config = dict(
    num_attention_heads=5,
    norm='layernorm',
    parallel_block=False,
    learning_rate=0.012,
    lr_head=0.0075,
)
MLP neurons of a small language model. Each row is named by its layer, matrix (up: input weights) and neuron, and shows model dimensions 32-287. Each number is 128 + 32 x the weight over its row's rms, rounded and kept within 0 to 255. Numbers have three digits each.
After each neuron's rows, "fires on" lists the tokens most often at its 100 highest values on Wikipedia text that the model never trained on.

L3.up1762:164186121165111178132179121126140070134122170076133121107132122126122126108102173095141096151119128090155086131104141086143168116157095183107168186184091103170115194027152116101119117123124088131133127173094121161083124095118068146124162156161142130135120084079155115133109093197104142133115146094176087050132134137177135075118099098075147095114076117121132182165085090090098154133110128094142128140148085062134180187101166143152166177135161131146088170156127142117148105143175124071143124166142135155108153129181104131081111173059167152073130106101132112162146135097156120176084092086119093139158076187121147108131103159121115136088173156076109131095100114138167111136131165072114090138097152159131118098139165127149111151095113134113187065137122111128146147161079107
fires on: "yl", "    ", " du", " disc", "0", "AN"

L7.up1515:107104131182144069100134131124133133113182122130146125139148117112130187061189198168173102146129120123113175135117137111128107191085170122124097107091175120127088138168126137095117129157115087081140130228180143146051130121122094114147202171125113124161115092074107096120160127171118123133076143111124172063183145157199136104113099111183133104100139113107162157145126083117209117113119122114152125079150146143092130169127131071088102111133114084106075055150114156136132128132168121096114120146135115108163137191126175147087203169187088066177126104072145184120103154135157144044091169161087146127127169144145126093170096105132165146148066091142142114205144146092147127175112078174114160107137078090137120125080149136096118112089175126184175156139180097089128114086074152
fires on: ", ", " is", "re", " seem"

L5.up1438:180172154127165115155108125167119164135086087136090147065128099119176133138170155182110150120095096102103076143175124119102128099072123166123143144155113086137162091201121106101146112090117130130104092070149116122061141140093121122158151157089104098094115162112074160065118060213124140159077099140103152151104131142177133084170112139200174157157148089187092073084104170208112104129118145103082063158102121118146108177145111065112131145058143181091153156115103103155160132129134167117185114102116123204118117088143087135156096115134164234140161131112119142132109173188158099124110183135086156132120121154143129152130113142085146124134149124161130152151167108125119141128121110142135097125091151129103090132119154130085087113169104152078139159170098132156139144151133142
fires on: "\n", " by", " in ", " under the", " in a", "ed by"

L3.up1701:135074143120123133084123140162100152069135115130134174099118162099162124110122220150163095131077185125071113165126097109138165150084148127133112147103123135142151106123126039142112043183128126133205171056122135122120189117145164126107140113097097146129154153120124206082145127187084111161067154152140104157131139172163099137177080096104153104143112077115124187179125144055124174087149149142124078126046144140133155154137103112109142186070099119111116057137103089158154153103116138109180144122074114132135128141127042111086131138132104151193163064108185153082112180090142110141128083130151099129095160140119105161157132115143147081165161145162131152135104141132122165143157092129100107117181114120043051154157171124156125150163149088113111179169115117143146131121121096
fires on: "\n", " |  |  |", " |  |  |  |", " |"

L5.up1592:136198162084106152095158124179139154183110146136141082121114092123144106081156124133227166099170107160110131147122154150067094135160152122135096126107101101146147119144154105089176061124145095087153118097087149111120122154112142147174157149157121117103141144126104140132131111124094140135150138111131097092125124145148102117076043192128152143155105190114144128098151090174110190120101167137130117095119100110166093157110150165111140149076143118112149169136153128132152145103123160114096227169128193125125159126105177084077112090166122118156147073202141046087106094100103140138064078145159155134158154158157115152102141152161161098123154150101136111137114099131091172108153127159033052142077122124166089115094118042130150151183147138167160107047099107198175147152080149
fires on: "ard", "r", "and", "ald", "n", "est"

L5.up378:090120145154150114140199099082107151081128108104100128131146099074112088113147162136144023076113150106157140147112155108073166114122123139103113147148135160153130104119091141162119080054157151127165105150146100164132107126070077144145160109117180093105145111114098092028152068117072084144168150084165178119095146121147171173077107093151119168126146111077130124197136125154204106134138190106135141118150093182145149127153144170106129180135150153152107141143143100117177110144161100150146089167108166164110163073184143154120141115174157112100095108149138152149138088130082122127127149173115064176123146137142133174085159120099161146140138105101189084068095088134180076156129119121111117114091155113120149126106161095129148046112150093100133118173078134147141094093116088
fires on: " |  |", "ed", "w", " that", "er", "r"

L7.up1567:119099116116146103176113159123187147181128088178092130143081110180107103045147179085144142098115093074106143050111164101049143115151141107116119124119135159132073173133204101114090051143118120114128117120177138144192134150105178165121098113094064161191090130150099110073074148088097138124165103140170091106048109112141132132158098145094141132178062154135142113119158165140139128103102107124111110129093117134112166138120173129134138116082102170150171095126113161125136096085157124163101145109185157118166110102078166180149138197071079114130188129099143111107132167073103108128110141137086085112062162137120108163086155149163097149158128109144163103126139142061135150109102126167156161067123122143133148142165191134160124137091177126115090138169108119144217113179154078
fires on: " ==", "ag", " Car", " cor", "==", " ==="

L5.up886:109168137158118188119127083167181159104109095103152143103130114101052146171120129130117094149068103143180107035098140120145139128109100131165120140114123193105093091165133137155154119140096117111136044134131117089117149103085177099147097088108090136092169154115168068107104156123136132090140143129175153106103222147080158115132090144130133221106092157078125118143091113165120143146150066190101161136082122171173093096139142123079136118130186134137162172176081106117147122129116132101145126099154123120093206040115096146131117112157178138122180095085141111182121124083118120065146154095123087124129141111170185143154124150134091119135114126120131165113113164117161140166095150122125173120131139139139076081085074101184143100114140093143194098130179112146082170052104145
fires on: "'s", " |", " of", "h", "s"

L5.up251:165040110154090155100103102107106135134128145118156124135187116095111126156099095150139135131080175059053154147186099149122131167090070071115184105069119116137178133084110106085114148165068125104126160105156106089140141162072096153161118126100058134109139133144117149154146083118129130182126169155119116177115179111095080147085093183194116080145112161109209144147135056105142125103065134154150141161099149098131217129117152179154187103180152144169102092103108146100133110124157189184142129101089080159181120118101200159159121151125090077153115175194135155138156182071104124155140096072078113168146165098178148141107102136084144159098132136153128134113165131121096141136122084084164149112072099104114159111112180141151192144151148081123136083076099091104180166135155140
fires on: "\n", "ed", "1", " housing", " or"

L3.up1907:133138134025091170098120134134143154180097149093076132149141198126153175155143123098183151098149138094091137161165142130168175100178134185075172167185109110094163105155134132154108143077145152153107165134137104126172082156135154101138132139148057093079115140063107143131120108116190137099138108110166070179137169150130149129095171151149118192111076143059126146085135100143120079171166179132171127180115072169129074103102128184140132062139157114123101104038074120108100177098168086152133131170165130082146143122099112101185152130125178161107089123120224152081126113141075132155122156161155128125174119110162123091131099112124162112103073131119120137122138164126107129080113097099139104150126097119138144113157094126171144054104119145177124096110133142146090105116127134
fires on: "in", "2", "ain", " same", "ocal", "is"

L5.up1771:098157134182147123168120163100122134201099089102160165108114021128154135133147182116192164156126225121121125142076108101218108099095137187146132134138167109145100068101115069123138055111155099096120182105164139113168115190105076094146092107114147189102161127126133106191150144093097071124126137113125125155173181191124169083110085143138100155117205169085108138087143133152124106146167103088142157128124120086127119142117084145116146103189158190151125103112119110105105156136142139074178163132188185141107146204087171117139117122185105137170092134099128114112129154109122150065126132125094140078128135174091150142126117144153133113125086187094104134169069183100161169178119115121170135172105170086129146138122107118128191092084097119128120144114094147102194106123179100
fires on: "1", "2", ", "

L3.up182:097128167146130162104198158104126115089120116139090174088150147129158161123097185122082097172117135092121111123130103110115145135154080185075095084108097193131158131091100161156118080167147170181077168089179107169161129139088134098097097039151072222146115065132127115098083143086145137136141152172130134142120170179039138063120113114165123115144113134113185141100144132123132076152138238099140187160164130086146136102103085095128111076129146129150135110107127158103123165122123098169125125074110102140134136140123105133111114078076250104146102200119119145088175114115127130119135116124077129095115191173102141146166108110129125070153123105147137113091097121124127123102157123123119120122098190096078111102086164156147153128136071164112157100164138215091168142116158161
fires on: "le", "s", "or", "on", "y", "ry"

L3.up871:080121152164153144140125165137086145104089121136152151151149156096211171126127142143120103195092157157089104162140130174152135140181067173114099078139167129098157070094190150126136115105155194178101108086167152140191134107147140140100076178083091113102150174090134118107087156089123093132141128079112116090169181183151105121078084151120192098174133135084090190133105090149134179067135126121126042175117123090150128085111109076159150145088145114153135077142141125106091196152080142053175168118059150139083110119140141098172049084099130138193124116132087106118123110144123164133148046136134137109134140116164087153107122166122107157156133075155159158165170119147082172121069050151171079131155103092142081137073120124090096099147111146189121151138152126131134114127119114
fires on: "–", " | W ", "T", ") |"

L5.up704:179093142154144128107124121138221087074164114144135147139108085086132124172163119148160099109138146073122143121157097042090097106103164115147094094098156181138096124132134131120098054108133090095103176105137133074139120114120090125161172124092102162171138127147106098123094126145106152134142127140115142137128083113087159098128152090113061112189165102120161126101178129118106147105108147118171130173141095115132203158109114119094135118105124105096105149142159097109183129113088145160162117139169126163084104133089161134115149157146144157134134151117135094136110101077083087174171096170150128149103181151118134110175086133184100125114119124092177173143076197121130173107101159050149152068123108186059183113174174145158136092069127130119149169092087134109106063166132108
fires on: "1", " (", " Sch", " (S", " There were "

L5.up283:163099112127130121165176086162167137112147149148116128160151162116117166155167123110109120131082122174107069052148130118115169127136065097096102133168144099112127106101143136098105054129126149106109104127084120097164089095098073110093135136085067130155107161164115173133075143133178103149125166125099169118196167110103122132179090112172174169123143101171131094074171152178093141121151168187105105050159127110150143091189129160107107069092175138131162136118137141077093129142123103110149128100166132144104149159151122211100138128123099131110139122117182148126098138166116167112109147165122146140143187106112178110108127130106151149107115132172126089140120157072091134096177164167135085112052157145075149111139145156109158117123143145168167094085139100107152085111146078
fires on: " (", "\n", "o", " The", " of the"

L7.up518:052095122124098155077152167108147167089126153173122112123079140116086174102135123181139105142151180167097097121137154119097117089139158159164201106067071078121061099147128148059164192114081072128131181143120074197127137109170112068157121125190142136078104107135121127157156137159144151078145169136152127170114108144157158151162075191177091129135111143103118132156116129118168148113132033146156156128121130134090127160142153168084104137121141111110190133122079120151101168123130109088125121143115172097098090115087139130153065147169179072120160192097177180161159094080141109108144144131118090123119056129165115153145147180129085148151121110197132104180178103141089138152140136160045112128150165139105108101162125117172156203101084125141178159190164134160095132104083059
fires on: "at", "al", "o", "N", "il", "y"

L3.up1634:138096116188161095162092173134114114113101144041127153159132156124123175165172146086054081105195159140143157138140110157139137153147100175147133106140086143148144097158099176083135075143155166122168168125122094102084127123140145132094119138161111123164134092117123135114082103085150144116125116128116137191159145168064084162118113070098128090161081114127130126117178095127154102098088117153117132130141077122144138140133083142187101109143119171207179159083112107139122139132162026161147096138128120136079154178133171169156076126079097127094123101159094149127185111167132172120202140103123147105156121098142142044089093150162150104090214075098180147146134158144123090100111162070115155086083135100081169067092122143144150134198146159081137101176183142065138160133130128
fires on: "z", "ag", "u", "one", "ue", "ü"

L7.up454:131107142141164121139092097168081192139134116116148159133090157176100176170135146152101073088111079103118129201124159100108211219133099104187121178088135096136109137127103130118124115119162109139137162154137126057132128122105106177160057077064153151129217192168142077077126101108129139140109137132148216090150130085103111139134111137167132112128096107090169153077144114107095135163138122127096162120116140151097007087141082146113117115126156125115116131140104070105105122141161108071139083116152128092177136120165135130145076117126090137148113092074148112178200140126185143059143141085166159106121147167136088113136084100090038109201173098124076123116107128138093137138110121156103107156126140114129119107118156173144123131088132140160183099143155115135138172156073147
fires on: " and", " or", "abor"

L3.up1219:118115151148135077167100069128153160093132149094084102121108128089102141100205134080141080192064104126112146096139151066145149128121161094128154113129139086143113120118057096115135144093095167151088178164128134123120115092122137061118149135113149147205142150150142153103115107138163143136147160090125171141175140134192180136070134101106098168128161133163097118146156092122149160146139144121131134192088048170124141155135196120105126110094104164152146049116136092131186117117173138136135116145159142155152120090142126198177084090173132168117104113185133083122136098168104149108121099124150103080075133143107141142168089180102101115123097161123177082119164132113115112022116092091131081170134117178121165090093146098092169080147189103131080104125106180150192166151104095
fires on: "ar", "arr", " front", " arm", " II"

L7.up763:170134079109067131151091132137126196122114151132103065152105124095137137110164167162093149187156124105086117141123100092125129108133135167070158126188115092147147146151173077110104128120116130118128094114151159125141131109158100118128121130142175155120134152136079157170147094104109154181140143099104180080141149137163168146134067183093117184071153090117135105151163095119167152129119147095126134155217139088112114135125126122073109123110161135121100089181134110103155136086109081143172126182107170119136115189154123110163100144115144141107161087166126149104134093012190106154081073130095172108133115141139151099115136124087134082159148098138125133166157123137100150132083129191138157161140142142130120149143119161094129170146050172158153160040095143119155138094071055
fires on: "enc", "avel", "l", "c", "isc"

L7.up867:139148116156141156129140117081095129115122183080153146157083155147114085121169100116116183109120143129099155119104137164133090061139106082122192147039105132151117130148128110153161113174077099090102168028086123097141115176133099130166086078101111153145149148217124114161127145150118124162135124087165079114128113134122189132130118134112092186097103102150202083098172135184151152159126140150167130117228071131083116182119155149125100080111109179126108167129139100165131141098152117139128112163113208128069090156154109183085129130170102085147183116171102087151146144133099191134144149141075109087118156077115178129134101142129099127145118174199184133172136151113150130073136132112066149174121131057147157160093078122184194143103124078119147114117145096175118071185127110
fires on: " n", " final", " other", " last", " ", " remaining"

L3.up453:167112125113130139149136131113134157138143160080149106192242159142176135169165134112090114152162134121131121176158097093144135136157154151182203172132106158097120132118136099133147130154125089095082136083101145088075095041132071101192148101103145116132157146096112082109111133119155116078158136102159201112160150128109127160159119141147155142145144140115180084111102106133146143150133154139096128104153138086133187168103107126127124117122116086081133123119132097101204066081121182140146098161124128112155132143154151139146188070144148077186122109182113136049166118139139133102148117117107101092109147079177100050171106103119117100163099105088122074159145128122087096152109126163115185101140129098143124098132218090130113124143157124056148146182134125136118162144171093
fires on: " began", "ier", " started", " stage", "24", "18"

L7.up633:076125128164078159173128097092126126189099077157092130137138160089145119139141141164225151134158110132130139151193208104104126123147134162138089111120184135118130109078157138181104090128133098082145098158154098100205140100176122113158118172127126090160137117098105140184135098152174148123171129143129126130126147084169139099082118114164099085143104098123119114135140124113145163069143183126136163093082098172123116158105117098111075142141119139118124102133119115123109117115151173165099167165153095129142165156119114103073114117149116119145119097090077132118117111117144079090129082107091111085106167036116132120069103092170147092179131136149128147206061057101145175161173102139134177087149087145109070150184137154166198149079151188077070134167163144103107058073148120
fires on: " and", "ed and", "-", "\n\n", " –", " most"

L3.up1644:145154111175132123095147158129136147118114144112123070074108120079163119063045074131147082135158152079151137155116159210100143073085096077139169148199104154140151094173085149175050116136102129136130156123142146133140134166121062063126148217109120128090097157156140146109179157159114148081101113171100129120145124157084194101187158145115135144142126099125141106082110144114137112140111163148062118164129160098105168144149146096133155156097109106149138153130104124103110186139141167155119164178138098205110094155145141150064114161118059148135153179152102072150090140076155042147122093075129084113184178133088170118112071196095170129120175152129141165161148160097129138138144096134119081136172112069105115124080138139161116121128163149063113182104181098148163162153153143
fires on: ":", "D", "IA", "MI", "V", " | +"

L5.up1454:054142168141065077086212121120144111150145088082140117107095141144133096129120100154099155149162137118155171123096151150020082113154097127113138146086143164075097093122108189104060146124116136090076134119149114124144062124102143145152142145203118125182121080132124144095153121093122174110128176192139174152138169158111125139131135144114102147168139101201109084121139110157098177072113121159194188141133154127159130125099085062164126106129148110189115152142155161114169218130121160167075109146147076094072114106178129199145138114160133136105108135112126190168089166089110131138120065168096135117119060140180144108101154084183118172092089103148128141140090122113097123170089129174151116094167103158164131150094159134142163169128121152187182090125115157065151122146054103
fires on: " as", "RO", " | ARG", " | ENG"

L3.up407:187114114125124183132125157119113105075118124126180148157124193122097150072146135132187146105148106178105135128114160081119160140130107079137109118123100157172124107110118177156099199122027123096123081123127105160158174136128106074123175127179144081182144082067091129177105158125113162096067122111127081108128099136136133128112115131160087173104139093080119063096124183190191144101126112113164103077106108207178097112138157119109142101128250115071162080152106161075137069119150109121128107118151096098113150087114133132146127169069142130139143107166099171184146168130103196141074116149088170126139117159146153102125138176123166121121097171176140136129132129122155102095126170110108074088133098139181114102110054102110122089133164150108141145127114105055108084146110206
fires on: "ed", "s", " ", " from", "'s", "ing"

L7.up1212:209164161120139164155052127132064067149191183155116151081125129153156104108124120116109130110092152179145203155172166060079063128173130121133111135140094122134113127163122160171115081056125148176168176101141139088141144160143191123135144122093122106167177100092130124130129119130162123073113115123124139117131099101125143156129113131077170156150113072166103128159079101142148125070145108105156202145135044125129136067144109102129133109071105173055143122088088104159133179117114169110179079116091101129143122170097144119154116095184138112131189146167172144096178152159124096081141137087183106103114127107116139090147144083165124069157132155102109105079121150129129174141098106140136061129063098161138156136103182105115112098115214103108105170162116112135117086100129147
fires on: " "

L3.up1728:153106121172099137162135163116147103148126113126084099128136141117124139249143144084091147038172075046176145137095158117134099104079106102104114062100104176120122104128146074090169123099134135074123193094064156151098147141141112091133095132128114084088154101168137177124100103142109106095145207120087196096124095145135079134120113121088139093103170108119095172073093117097134119141106141184152106151089090221130164109072132144092192110085152133144103061106164129144141133149124125138159107140158114137142155129097177180151114088112140162116163204166075097140121146173133153142120148123178134124153141065159133130084121141166182118084092106162141165146124156104079112132145170099104151108100139106125182174090173110109145126131075148126109146113104127129194129159158199
fires on: "o", " so", "co", "ico", " Co"

L3.up1858:175098100182104137083151113135078196153108066083108105083140147199144180116152138182168097139174108190073153172154139060175086160061121138174000108157149082105102120150120152122134068139075166162085113097174113164093144133100143128091131120104040119120075093156096092131185152121129119109144168147125124093149132146073112139113130095140202176122128106116076157104147139127129114166183109114142162158130118104119096118167109188136131180110139108120181173125139176110096055141129114137106123131138088149112148090172083153136144118126120129067140132122162115123139111048129091144139163127148088108123125129075146127134129176133127150184155097156146122121137149089152138137107156087122123150103189079177123153184148124140096096163123161153070140110122123089097118181115144
fires on: "\n", "ial", "ual", "less", "ed", " turn"

L5.up1575:146142187040099109107178071112159104144063151102094088117154152121198097121150099140156118122160095140203175097091168109123138086076133143149129123113113149113131123083140138080125130095121086130067111116116167150105128151099124054093090097089055104177146118132109165137122177172123127119050139144102152104106121130089079119078168137139148092174116188096124118149104093091119141136038169090189153169112170180062133106113144182124154137104139118185121134102099070090165177101127121156131119163138118120167134133155115148146170102137098079104156142153177164081176129136175087153119082171140113148125097132110163114145101126103161087110161088114130126142134128135081185101160189181120127149171156095122140120102084088097165097116119146162138126099138162142139119144138170
fires on: "–", " (", "0", "00", " | "

L7.up644:165130166099167150191123126138039117127148155088121104131114155098128072089154206105120109144170160158136153176111172069068076151154150112068065105144114087112063118143127059111149095148094189090158164148112148095119175154137114130137146110100148089241222177138099142121109155174121110176154114130119165122146127137147160118155103135111137140159157136105128139121140110156173094143132119143105136136092067114118179140150094119137129098171154114082090137165112140150150141103108120076116143115098124145078079140081191131132160176143063110109126085119137073151112126156133086130111113109161068129129180179098156135206119124124110105113114096127126064182197124154090114174145094140104174076131143109168124121052117143127121065084178139077126180115078152117125092139082114
fires on: " ", " a "

L5.up116:122163187128107124131129135130203162109111117131141144081184138118164185081146138126133115183168096192094105115117094194127101135107120142072064088113131110113103119101147086203128120165096105122132075201093118153110142121142076131080144137064091146139127109159172091097050107152124061118174164155093185189129107142203088089132108176115079139126115110082108135130103122155103157117163127122156128148112148136157135176119151170180092109116150122124076120158167173145125129091115160158128082159216086131060183121088173176137192144138169121138102101133126145075122157114141125153135103111132095172119120071053194091167108142128103136116165143124142134139150140087113062118114151126129123142088076138130144138067119165085075097082146122121168093137121073056114122153132159
fires on: " post", "ross", " Sub", "id", " Mid", "per"

L3.up950:101128107176154137113178131096173163095156189118121153109197156084122191090123106150104067127196096154135137070094123126081135128159144126144121086091056112043146047185157114189095139101172083197124111104153114128148139075094133094139181166102119142085131071109149143121107180127120144139149162101110144130124142089155158158125137150138121135178131124098115151143070114135131124066152153164139085134163168107120210148125109165152184129119148132143118101074076107100135146132122143137104097185124147167101137163089198111139200082107113151081128113114149111133145174109072157103157122154148169171122085120122130136144108122150177130068047130160067136104135143097101050106089178122105106083154129081109124125132109126097109095124181124123137132185174112098168121153093093
fires on: "at", " ant", " with", ", and "

L5.up688:156200150124136091181144101058136174182196137138057106168137124223154134137125155094154143104156059106140101172163141087158115111170163143123144107087109169158132136106110159089122119097141112117152115170112182082185162157083097130111153097081133140095123126134143158101181148074156125129138154162129153105109098152077081103114124124078170151149141124084098143112134113150101102127092103158061120151075129158111128147153085091100077166067145160155140202132115109090166040138090109120082139131109151122120211124085173122139083106150104092086147110055087052084130194154123113122202135123151143096110149141157103162134099152107181177122079180158132188176150157160111108112126197126146109145129149137140123140107148096135112163132088136152194125168085159112165171161116098
fires on: " and", "'", "-R", " races"

L7.up1754:172122135099163082139146142160141124110127097137090167159170117110147120087143159088094124113184125121159112070153124117122140202163135108165162107115160178073073120089129062087142132128112136121118091195148051137122106156072167177106107127128173122163171162133116151093183156130167139139100154093113037138148125086136128080132114147146054126125085130113079121143134082149119118124134168189101113103133091122110154075113151143095104179097117099184131092156165098135154052133083146109127189126164099173126177127191179126112134083082163155119131164111093147116146118176114130106127170084142173162112106130070114154137118092079122117139142112178167149072138124105050165114127080144126078098113190159164114133096083164115083113180136142142196121095094140103132120091181086
fires on: "1", "% were", " or older.", " size was ", " Mal", " Mer"

L3.up1884:106075129108180085125152138122145138172065123118173175065091163120153113135111184099089129078175188121163116136113107126135099079166098150108083083111110115121107061183105099121203097149095108102104134122184093150117166173113190158137091124167082169117108140104086137067131130128173139125142144130145124133148088073103083175145092170106166139189147158090170188079187125095129152120111104066163153120130138135156080160097164117126123106084117083127115114143136144157150116120145109102178109132113130096146109152088156154142078147099179181145089176125129115162068114136125140069149124090114129104066078036079137124120098128090118116152109174045143098076087150083141120142177166160169088129126114132109191127123121148112131101136125117132145111096120126139103142168134193
fires on: "iz", "az", " Suz", "rah", "oz"

L5.up1123:136075120071140128113177165145145135081100127123199143101086155110158160172166175106076098174141092141128059145104158116135200124189151098077102112110132135125093105035128133126164165162067130083083079090146064160123113147138093101127131153127114077127163141170090175129129132094077134100127173171141157115106149171155170135108075071137182140179134076166130111118084101150140100142153179111123084194168105131131100128168067186097141120098181140165131100170101132130100146118072132155146097150201130126126131154143132127084168148146160070155173139120071132117141140124077069078139111117120151129109115211130119178107141088130141137124141113143062120137127144109115134201141120150134120092116099104123149121142125121153152064100100179149133074071113201183172126145118134
fires on: " (", "ing", "y"

L5.up478:120116143123135135099088191131146118144134179085144187156147112056143132142123080176114111105186123127076112088120133125113114091145078089200118152095088136098116139121126062100154088165141113109109145158114152138116112158109166110125129096118129164095132143082098087127160138072057123101178117151075134127146159139112179085123158138131150087141107087152167093106147161104112134115110139142152137088154111130108074135128108078102141107153190134134149113068162047156131141114145090119156117155132194123201112122107132186102170134101173110179156157147135159134112086113179063120103072122152087116109103111077155113107099143094204106114096154121112166216123158108062106116114127139109181125138111096133106091201174079172145099093154211154105186078145125139161162127149123
fires on: " South", " (", " most", "western"

L3.up301:117156101153108091172115181123103113128115123064157140107117120107137139196142186106141126102098088089116126125174122090143055171129102099105151109174134179128098137117113103139103111082138136086167174118146122102116134181151124084148087125119094144144163140142172148166112149096105149166150093133167170180153146110099106124068170134126138128130102176169093112175103150124110112114094132100106098176110145063089145169109163163248078135087140139073110181104140094132140162109104133121165091183146063151101108142118225140118121073168161111112092134205122126130175157124144084142131147128141104110124129153091061157254158073130122121122142131081140171171086128085130064132161133148142102177161133110131153202160141115093130142129182107126155171163137109146122100147159062
fires on: " public", "ank", " bank", " Bank", " Public", "31"

L5.up253:133160154057091080152081101162133195127142149109171129109141118137125124092159073125085119143117179174096142140125154106145150128112151151125132089184139136132118095125105124091132163110157149159133093166090071113141161122065175080080104116097090191108166068135188088138116069131106125104094147128096169146122193090089141142064172164134094127166116121157130040169127130103111066139165183104109125161083110102185131111159127141131118178233124115211124126168113166183189123092148120128105125114131117156091164125156119151130147095122102120140114057114178161084177117119185059129115174141127088145088160091156150167121142152140127133055182123128145071139156109103142119153150147145147107133130146076116111163164142144117172056156100171112114229145087141148144151065096158
fires on: "i", "e", "g", "ua", " west", ")}"

L5.up111:123087037149123159172051168166137138056145163100114176119135173107111133133152080126162117137071098187162098148148153190137042161168150146200147131114191146140123070121119176133096135144111107153103145147162091143117144159164139137105090143170194142158111112109078137090118110107161131171084084079113112112130128113116114149089157076144130137131149120139104148102096139162116140162190127038128139075085104112091062170146081126141141122073120149144113088134092088145126067153154096169095120060134162136116137146127109132125172148153140088066139125131117188140067121109145152080134151132118132110142132156143170128039082105133140151161163121143146073153154182161108141148116120071075145088255077079133136165143130140100110101114153156136175158114090106132146191119123151
fires on: " ", "2", "19", " | ", "7", " make"

L7.up542:120139105127067085115067128197132130128161142116069114095131126158125167097135098096100128129132106150179125174149178096184138115111183102126144149093140146146210090123147163085086137150158130129109138100116133189159054204091149150081162121100089127191124092122151168138120087116169076130170105138199053123107117102129107099123110140132091093095081150147137177083148143143107131147154060120087165151114080104103162128165160156085132123129141116115125099169158146161156163142106130138107208102112133142147128104063079119128076101099166148178138107128139177162088135121124116154094095143189132091130140111124066128114063117117140182143150109141111067107128155138151163163116092115143097137230090078129127138048148074170110191160100128103173137135128134101083117119118110
fires on: "2", " R", "acter"

L5.up574:140158122158060154107103120148161171069193176087128166114077130184170105173158199145130124126122120105150052124115138128133169150176129146117098140073167110089156146116143087155104150120116091148115128143122112100116144175105204116106096134116151114122100097166064131171205135115099168137084116193153109181183108121131144116110128118131079074078135100185157102114043175072105172106142153061103134167120149157111117160086106112169202120127117110137147177172086093104143118125124149123129106107165119096116138115140124103136099094122083149174134140125121113123108093125199156126173151108122084136150146154144101180116053116099092098111114183133126173183161118181129074092138099179159078173129140104089154078095120087115095147171113094225142114121134110105101140100165108
fires on: " the", " and ", " ", " and", " to "

L7.up190:109169158150131086092121162131141147129139189100126108068114095116112087086126186162135067180129136139071116172073188134073160162110168143156190100115136107164109101120138139051134141128129169117137095104136126118123092169108143176101200191129144128135143162124141107154143141125126129133129187123131170148111151114212160093135110136091137126142109066197162066125109054166133100088148218077138169122178127139146098154179131124129102139080112157130121079181108152146114135170109118161155185111167170144123045162151148108171095126113038028123130087134057137112141111106153112164154173118084121157176060132105136097118091132128139149179117122154141074110095088113131124150093112158160167125124138123131128035163145094148132094090124118146116190071157149152087124070076132
fires on: "id", "d", " d", " m", ", ", "ard"

L7.up1652:109080059125043108094069142126114141126104161086094125109171137159108056118091104092133147183099105122116094152159161111091138145128172139162140131127120205071120149153154055153125148110125100092105129124123134113131203118089157105154126120145148118120080136156160126107130123143146184092159107073163152154143180124209105144148148181116087095110164127182102099160150136126148117135025154177170187134124133170105108116135123194101154080150151193139094152129145092157125126163160149069150156136138146116140119151100154154152104126117142165160146094172139163098122094099079149107070130069123143158107060065131075150176180133121121166106163139126119120114099157072104109135116117172152104118111166102124149194088141091151125147110073126108141062200129123137105154158109140
fires on: " m", " such as", "M", " \"M", " like"

L3.up1348:144166102132114098084076098132149147128129107085074127125148139164142104143123075190139157147132083103105174101185171079089074160160084116164077139101166134115129104113127147148137152133116120126146154155109151157136162098105110150076112118124102190097139142144154137135109089197104134170077111139141166153200060142079122170101162151167095086177099064126142114043110084137153073100134135107162101059117134125113110095159189150135155171158116124136167139180135101171153146101154122125091087072131084137147122052177129136145163173125156159105141101124170089092134140104076146230162160165143141134158131132110135115121165152115127109180159078135065085091155115097109167106106087130118140053146127086154109106118095140066111092120138165165164149135092121152194136165073114
fires on: "\n\n", " (loan", "| Turnout", " Attendance"